config = dict(
    num_key_value_heads=1,
    positions='rope',
    bias='none',
    parallel_block=False,
    optimizer='adamw',
    batch_tokens=[32768, 65536, 98304],
)
MLP neurons of a small language model. Each row is named by its layer, matrix (gate and up: input weights) and neuron, and shows model dimensions 0-95. Each number is 500 + 25 x the weight over its row's rms, rounded and kept within 0 to 999. Numbers have three digits each. A neuron's up and down rows have the sign that makes its largest values positive.
After each neuron's rows, "fires on" lists the tokens most often at its 100 highest values on Wikipedia text that the model never trained on. A number after a token or word is its count.

L4.gate89:514491540521553542538465521507487494448522485508510513507510481499500493504544468462482508495510491522491533522564507487500482538450463492533512485489464513511524525514487497554516534523520526530484452486488509548495504464529517558461534475453512497506508495506490509484511477510499511507
L4.up89:456544491491489511522515478495508490477514476463501517494525523514557470529478491489528514520520503548501498499491507489470498493482481495480445519491474485516528507517479488513512488522463492540526551530521502480485531522505474513503542485510465495504552499503499505472449539548514529500
fires on: "l" 17, "w" 13, "f" 12, "ing" 9, " Comp" 6

L4.gate1001:477523515497532537493474488485512487455497519499497509507485517489507524521493501530517515512485555506517499510495538558438478513472458509490513510542530575524512546452505504507554535474505499563461508481485521522519513473487465526479489518495515503474475568461488518530472523479477467510
L4.up1001:508494525498475496479497463485472523455514459501444489475505476500490488484515492562537491464495501511529519491471513491468475491505518483529482556513519518485532475534510525465509479502524497506511536483458459484537515512527466484524486496520520533539474540481492463537475494501469509490
fires on: " pro" 45, " Pro" 29, "ro" 16

L3.gate532:506513489514489502522512493536491494416513520508493513535497519547549509523534458520527539551500549507495482497517511505478479491482488547499471506493488595513514527485480462469506493462532493502528469469527523511480565468517520523493509525551515495502530469530518529486438510513515492504
L3.up532:485471486476469455481509522497468538465521504506467460479469483494521463536502504498494491471509478525526499441493479463495502507499489495476530482496519488524532492544455537519493502514497489514500535484488500489498510514503510455526504511491485531529549566489507497516496510565504466470
fires on: " re" 15, "ra" 14, " Mart" 10, "man" 9, "d" 5, "stra" 5

L3.gate43:482528466495497500487479458505498484452456468498485553474473473495537501508489509472483502548512490461485487453480484492529550519505479547496467492462478514480512507502533495511509504493481513504503491500536445466512498470517482506468469535508474456478518499509523501518486493507518444518
L3.up43:493487465469516536571484502549512508495490523501455473513481507511473462492519483492450462505517539508518496475450508497464553463523467505466515566512503530536517500481513489489534526483530528498496504529512521510498480502459502531522523481471471507519527489472479542509515476480541472467
fires on: "it" 28, "s" 16, "ed" 8, "ent" 4

L3.gate432:495475465457512537461531507480527469500559560537519501483490525493475490520484475452491554452480478531471448504481492525481522509422500450501489459465497493499480548516471480519483486521483530495485527436519485482484506519493553490461493511544518501508515502548503504475529511497495502504
L3.up432:493499506501514531494534484483505453489537501473501559499560476525515494490490532490488519480536546502489445440535493458528511456496465530497544487504525500502475461489510522517552471477507487534523525479536498456527524470527517446524505524483490481451494491497525507491479496526504532488
fires on: " /" 16, " was" 14, "z" 10, " made" 8, " also" 6

L3.gate830:509473508528502486514440516514455506499558442497505502550529502520475502503514507502493450541522513475492509519495490497492486506502498491500540525471472493491532494543455510497477485518482473508528458528538481479504495513472478462484498494521465531449509485504535545499500510494482515505
L3.up830:497482456515496509508484530525487518506535506476501451502514475471454486496525496521484497528510473498536494502512498502520501492478479468485486534484477470498540461474499488529510523477472492482509529515453521499498493507472453548551509448528511505494530476487499483502492486527520487494
fires on: "es" 18, "ow" 8, "ear" 7, "ows" 7, "ep" 6, "ation" 6

L4.gate66:467495514520533454492499497507514516481571496521504485494458544549498540476518464516494506505502529503514492498503522491497503483471571556499501508503482470442524495476504517463491433426494482509521497529467486507506526480537528581484495486526552502534490487546467505531509462440467536452
L4.up66:497484526468476516467514490514507542486498518495548462481465476433550491521483527512546517501513476516458516549517525521522530550518515541485522493523495450498519477482490539490517502518495516522519506485488507507469521509513489519533486510533503521471487520497476503486515522538490496498
fires on: " he" 23, " the" 23, " it" 10, " not" 8, " they" 7, " she" 5

L3.gate511:487450501516508490503500488484516516493524455517423531539517484467509516533493484447513531500511511509484553535501483567526501492490489528531478540493492526497488535491516540507489491502503483486500487515533544501510474502550519541473495504494501500469490473489536473489496518502505536545
L3.up511:463471515515487494482482498531463514513462462494500472513531498513520544457516459485500479522466509491463501500491510516566501465482522476504469532492505466449536494527526478495496455469488501486511513514464500499488465493507486500480498500493472525515494504506531498514504489503479488517
fires on: "u" 19, " dep" 9, "ak" 7, "isc" 6, "ep" 5, "id" 5

L4.gate221:522520530502505488478524509526498494517508491560519505515544557488511463478496451498498504530520505543484525514521545508487520489496522515503538461508504531502481490516497513484537508481500516506523485486497518508564482500490498513516443504504486462537499496453481520562493499484507505524
L4.up221:507531482463443456490472492499545439478483502496531456531525516485544477515463505504524435560517495519503506473488519479477515503468511511501492527489497493515493538505534515520539535510470497495517469538485480486477508499496508492543509538525562489502471523508476505474515464530459485477
fires on: " v" 25, " of" 11, " for" 9, "4" 5, "5" 5

L3.gate282:478497492500453491485500482458525498483524464465503526526541543453577450471530483496514532513485472502519471531547488494534481532493512532471516499478453550517533539526501509536503488481543488510489498480462480511494533472515518501497505496521527520466457489584504559488498525506505522488
L3.up282:477517511487503541489518510516493550471512475459485527481458520495532502465535498538516509522446494493510528543497524506495528490487496462496518527496538517512493472478505496502482520493506512518483515497510477499560508530484486529498483480477488445479485530479548497464542465520502498479
fires on: "l" 22, "p" 20, "on" 8, "h" 7, "rop" 6, "cl" 5

L3.gate268:499499499520532516486470493469533517508505493490501499550525497490490476521471455502545510475492486529522521484482529474482502487495561527479527484529506512519512473534488466524492482509522485502500502443507539500505499492514493533461510560546504484543484502462488533515449487476485487505
L3.up268:469491496479504526480529531493495508517536520512501514549541541460503495436511523521525474511474510468537527491451543517512521487518475536480468476491469487471479501496505490532502544470504457479503501491523500544491504486512518517485502508494533490474510527457475515482531505496514521551
fires on: "ar" 19, "ate" 12, "g" 10, "t" 9, "at" 8, "im" 5

L4.gate840:483488514489452469499508480498493516464512457482519462491438482518513480435499475530482515531489498529465498512511501491502508511446546491485465530484475544452486508477539530510474554523514537509482474492514539482501500527487510484486482480502512472511482524509512519494504514501479502510
L4.up840:488474497505528511496514479512499553478545514502473474471498528482493480537531497490498515515531498504510480506495494489530501516446516485496533479539472484526484510508484482474490514487497528521500471494491531486512523496479512511516528492487508528554505504494511467491507530484509476511
fires on: "N" 16, "M" 14, "C" 11, "U" 7, "T" 7, "L" 6

L3.gate118:505512473503498482491469510504495507497502497485480500517512547488517515501486500537500524525477508472493523514510489503469533484476459524485517515504470517485555505498503467488510508510499545493544503496509522484481486501518506489503510518496500483497486477482486517447506512516481515506
L3.up118:509518529514515515533534543521493463513529504473507537464502502516486501529501497529558523508475508529508463545472505529495512501497501495500460497534486540521449498506527508495489551507525474516513512486547500497492554520490475525466523480523511476466483530504480505461497498522555514468
fires on: "ad" 13, "and" 13, "x" 9, "O" 8, "on" 7, "o" 6

L4.gate880:490498496505509499497487480454515498517572512496483514511476505486486494487526494506506498525483513499521500522551466536534531491537497504471541547504490510481465519479509473528507483494505499489487490504554488493519525483502519544515524526485523536488495476450519538524508468471496490509
L4.up880:461508498541463488526486555498507484494520560504456508537529485473514471516484463475477516534479511450521522502495486550457511529499539508478504541497512531503492514452557483536513517527507485495478479467449417536499518545491492496475449497535532478482496472523510498518515490569525489508
fires on: "x" 30, " from" 9, "w" 8, "é" 5, "au" 5

L3.gate611:505496463503487497522532496485492493472530536518492479539541510518540545465508496461489461503513481491529502555504510539480542538474492548479491513457486480496523501467446538492499534501499514490475487500502489508458504475519512509452499519511478474482469452495480507494508510488525518528
L3.up611:531526454510486499510504509527500508508506508512495513494556493529512506489490477544512497495511508486501554479455486530479488491524524490502536492520507494497499472481506478492478527439513547495484496521503482521507480497515502500515489495517523440497499536522485509472508489523453494513
fires on: "d" 18, "on" 12, "um" 11, "ak" 8, "l" 6

L3.gate847:525481515514481513503480545529519527515468481502482473439491537496494506547505517454466528528484526536475527502551532520494470482494506513530514464521471469503501503464496488464498536521501532552511509469519532501489519478530505509509487517489503471485510501477484490448502512485502509478
L3.up847:468512522509498514528496503483465543510475498482537484481495503485534486542493489520511489498464504491507489488440472501486476522502512558533510500454419484507474506466531494488511507501491520504458475478527538461516419472444487500488464505525508508490444494496499506514494488486487548488
fires on: "i" 19, "ial" 16, "ical" 9, "ual" 8, "est" 5, "in" 5

L4.gate375:537455474496508575518475501505517501500473515490489491490547531482490488468512467520511543509477504444502530475525543477483502522494532513522503531490496526491494493512520457527516523491447585503531503486545514482511523524500521506520493518532520481513485536546509468512508494474507483534
L4.up375:529440472489537517514521494483511528483519518457530516500463434511531533492605506509529510509459511506506506534531475515487510505464524504452486499519483526500535507512474512490495529494534497493510466481494543504516494488497499453501463502509503468489497524493510481516528479502473515542
fires on: " conf" 11, " enc" 11, " ch" 11, " rec" 10, " under" 9, " acc" 8

L3.gate207:445526508453525507482511526486533530551542494549529489513478529480510478547535475433482508485536509479485551520569484495527505520479534471461473482512516503515450523504506516570441510489511524495486480504500517520531516482499499519487502513518486514459469461509501536477525468500502504480
L3.up207:498501463460476505510499497499517485523497461494515504510527499491558501526513473516450504510502517497505487511508509480460501444484515487518507505456476473513472523479479456503491518477503505504508515506478466513455495511523523480470490508514550503534500484513488494501495502473494481507
fires on: "d" 16, "sk" 11, "ach" 10, "z" 7, ".2" 6, "N" 5

L4.gate103:494506502505533522448508491527504539495466500527524494472495510477537532468493498483500503510499504491544541498506535478485484523497455478505454477514514505485531464491526482515495505548488573502547510452501511517511554501514548509478513524537503479496514496526520472521518533500476505559
L4.up103:525499472517466536507524547498478499477527524492436460508460480513519510523490484501514530474486493472493492518489454495535525495467494454475516529514496493490523509492485528537505453542514511490502485479513452492501495523459466500500513524541496497519503519528506496483541498496508480456
fires on: "z" 40, " en" 24, "en" 9, "an" 5, "iz" 4, "s" 4

L3.gate787:477495466495494515447457499546528502498453525493530465542492519482475509503525477520488464520466509494483473505548536509467498476511491495473483508451509524514494474507480506526475501472501501493504484448516501493516496467506495496515480489520495507558469494500511559491525504476491515515
L3.up787:521497462511440564500562539494470489455535521482468488495500507503522534458454492535518470484501508494481496526471491535502458515491538571467506504520523499487453514494499493478468495473503491479511507489514502455492495491464501481493551493470518500481507445486507488489474492503531460478
fires on: "ov" 14, "z" 13, "ones" 10, "iz" 9, "rov" 7

L4.gate304:509498521507471450548534511507526523515548516501483458483506535477519474445533471500490518483462534573456519510512507544516499524505517458526474545506479546542528497544501557506470483493522509482494524508524468498537514523509459465482505507496496474446493465493522489510515561502478476461
L4.up304:505480514488462499508514492461491481505490512470480515473516563519476477431451455534543511476477490541484520480487485436476533567529496491516485499493502504494506499545514514479506486475516529485495497531535527520469488505508454512543515518513494501508500455492523517480489472473485495508
fires on: "ig" 15, " appear" 10, "oy" 10, " for" 8, " perform" 7

L3.gate95:501487497502540509483459461482519535500442488494487469505530494495558527477540477475487510537493469495460502542499510540479521491493491483490480516475515488482546532498497546483501545533528509523494518492496522526485515462532469508484499481480486506539557535521463503504468465507487518493
L3.up95:454489485514515505511496488543508487545460529454511502504503483499500481486540503459502502541566455497476467499467522516470521500499494514475492494507492484525477526534506490467470486529506503489530502484463542503499521542473493479506501454460494529516507523518510529483477503487519488476
fires on: " there" 39, " There" 13, "w" 9, "s" 7, "ing" 6, "ap" 4

L3.gate791:477456514505541513454500496485495471498502455483511511508469476456485510508550487484511498525500535527499517498488491500487495502501496510506484487552491519492464488536485494510470471536493499487484497489513514512488496529524452514496490521476469483465443537487541461453504472490495506501
L3.up791:516502494501545504488500458466477481512527511510576549472515490491528477442513489473528472480513489510513493501465534491521476511508559492502495521493480541465514479507489527478499465520454492514463480475491464481557480524479500496512491497526465472492475484479522547474505500521516521494
fires on: "b" 18, "-" 13, "act" 6, "RA" 6, "in" 5, " a" 4

L4.gate119:471488505503481542506516489508519516538499452504529463498519478511505498526518519510505480496503519515513502464535455528496509512540499489519469542473500464491486531461512512500557503519446511557508490489526515511477480503507499495479559509485478523511486522527495521503485458506487587474
L4.up119:469499507460484568513505524495451483489495515458452492486499500504527534512534521490446505510493553515484475485506462535528508442497493490505415522513524474469466518544497499505527530498519452533464543526516508499528494506490496492483469537523466492508478499489504491543527473506513498571
fires on: "u" 16, "up" 10, "ep" 10, "em" 7, "uc" 6, "if" 5

L4.gate763:532462500505538520470538481495516448485504493493464487508545505486494497507497525521538494525500486468536482518498511516491482511521498487468447530500486515489524544495525512471476492516566461505529519483532514479508530491515492517462488518454502483489526557482532492513483492489532493481
L4.up763:521514472494478514493499486498470517537489468501513518475544499515496496514509526554546493552514491499525499481467467517499473484513491486458500528477488509491532475521494492503508497520466466468506453521510454551535474500541475449514509466494507504493505507500521495513510475505487511479
fires on: " up" 43, " down" 10, "re" 6, "ro" 6, "es" 5

L4.gate698:501503477500523520510521475497512514511498485524510523474511521498507543521523502506487542504492485507480483497450517526487524515490538519492489484446492487483550524474528531517507483439518533520534512502454549507500456509503493503488449496512520502545489523546456509503448500486559515491
L4.up698:539470514489480493466461504524542494505454498514473442558468505497510502484518518478492498519578533552510475524491502518516494472525511491497483473477497428511490500505501489522512510526527498476507486510545488508441519453500519526471506500494496516504486470500492507437520487498483534479
fires on: " also" 24, " to" 10, "e" 9, "ing" 9, " still" 7

L4.gate415:462497489485522479523519494485530467512528477506472520462501485470524476505510529533520507498523517491502538470482472523502478474490521532501493491541530482506498509517535479485471462529537499499493499443547486526514501460526499518518442492537482415494503504494450469501488487479505502464
L4.up415:501472507463513469460499498515478480492463499508523489508521490472474481529473495490492462478523451483512521489484481518510482474551519505452496480517561455534506486517502488496503486510495466500504516516492536537486504519458511521503497487519506498497482513467517484516448533501535440459
fires on: "at" 20, "th" 15, "t" 10, "re" 7, "r" 5, "H" 4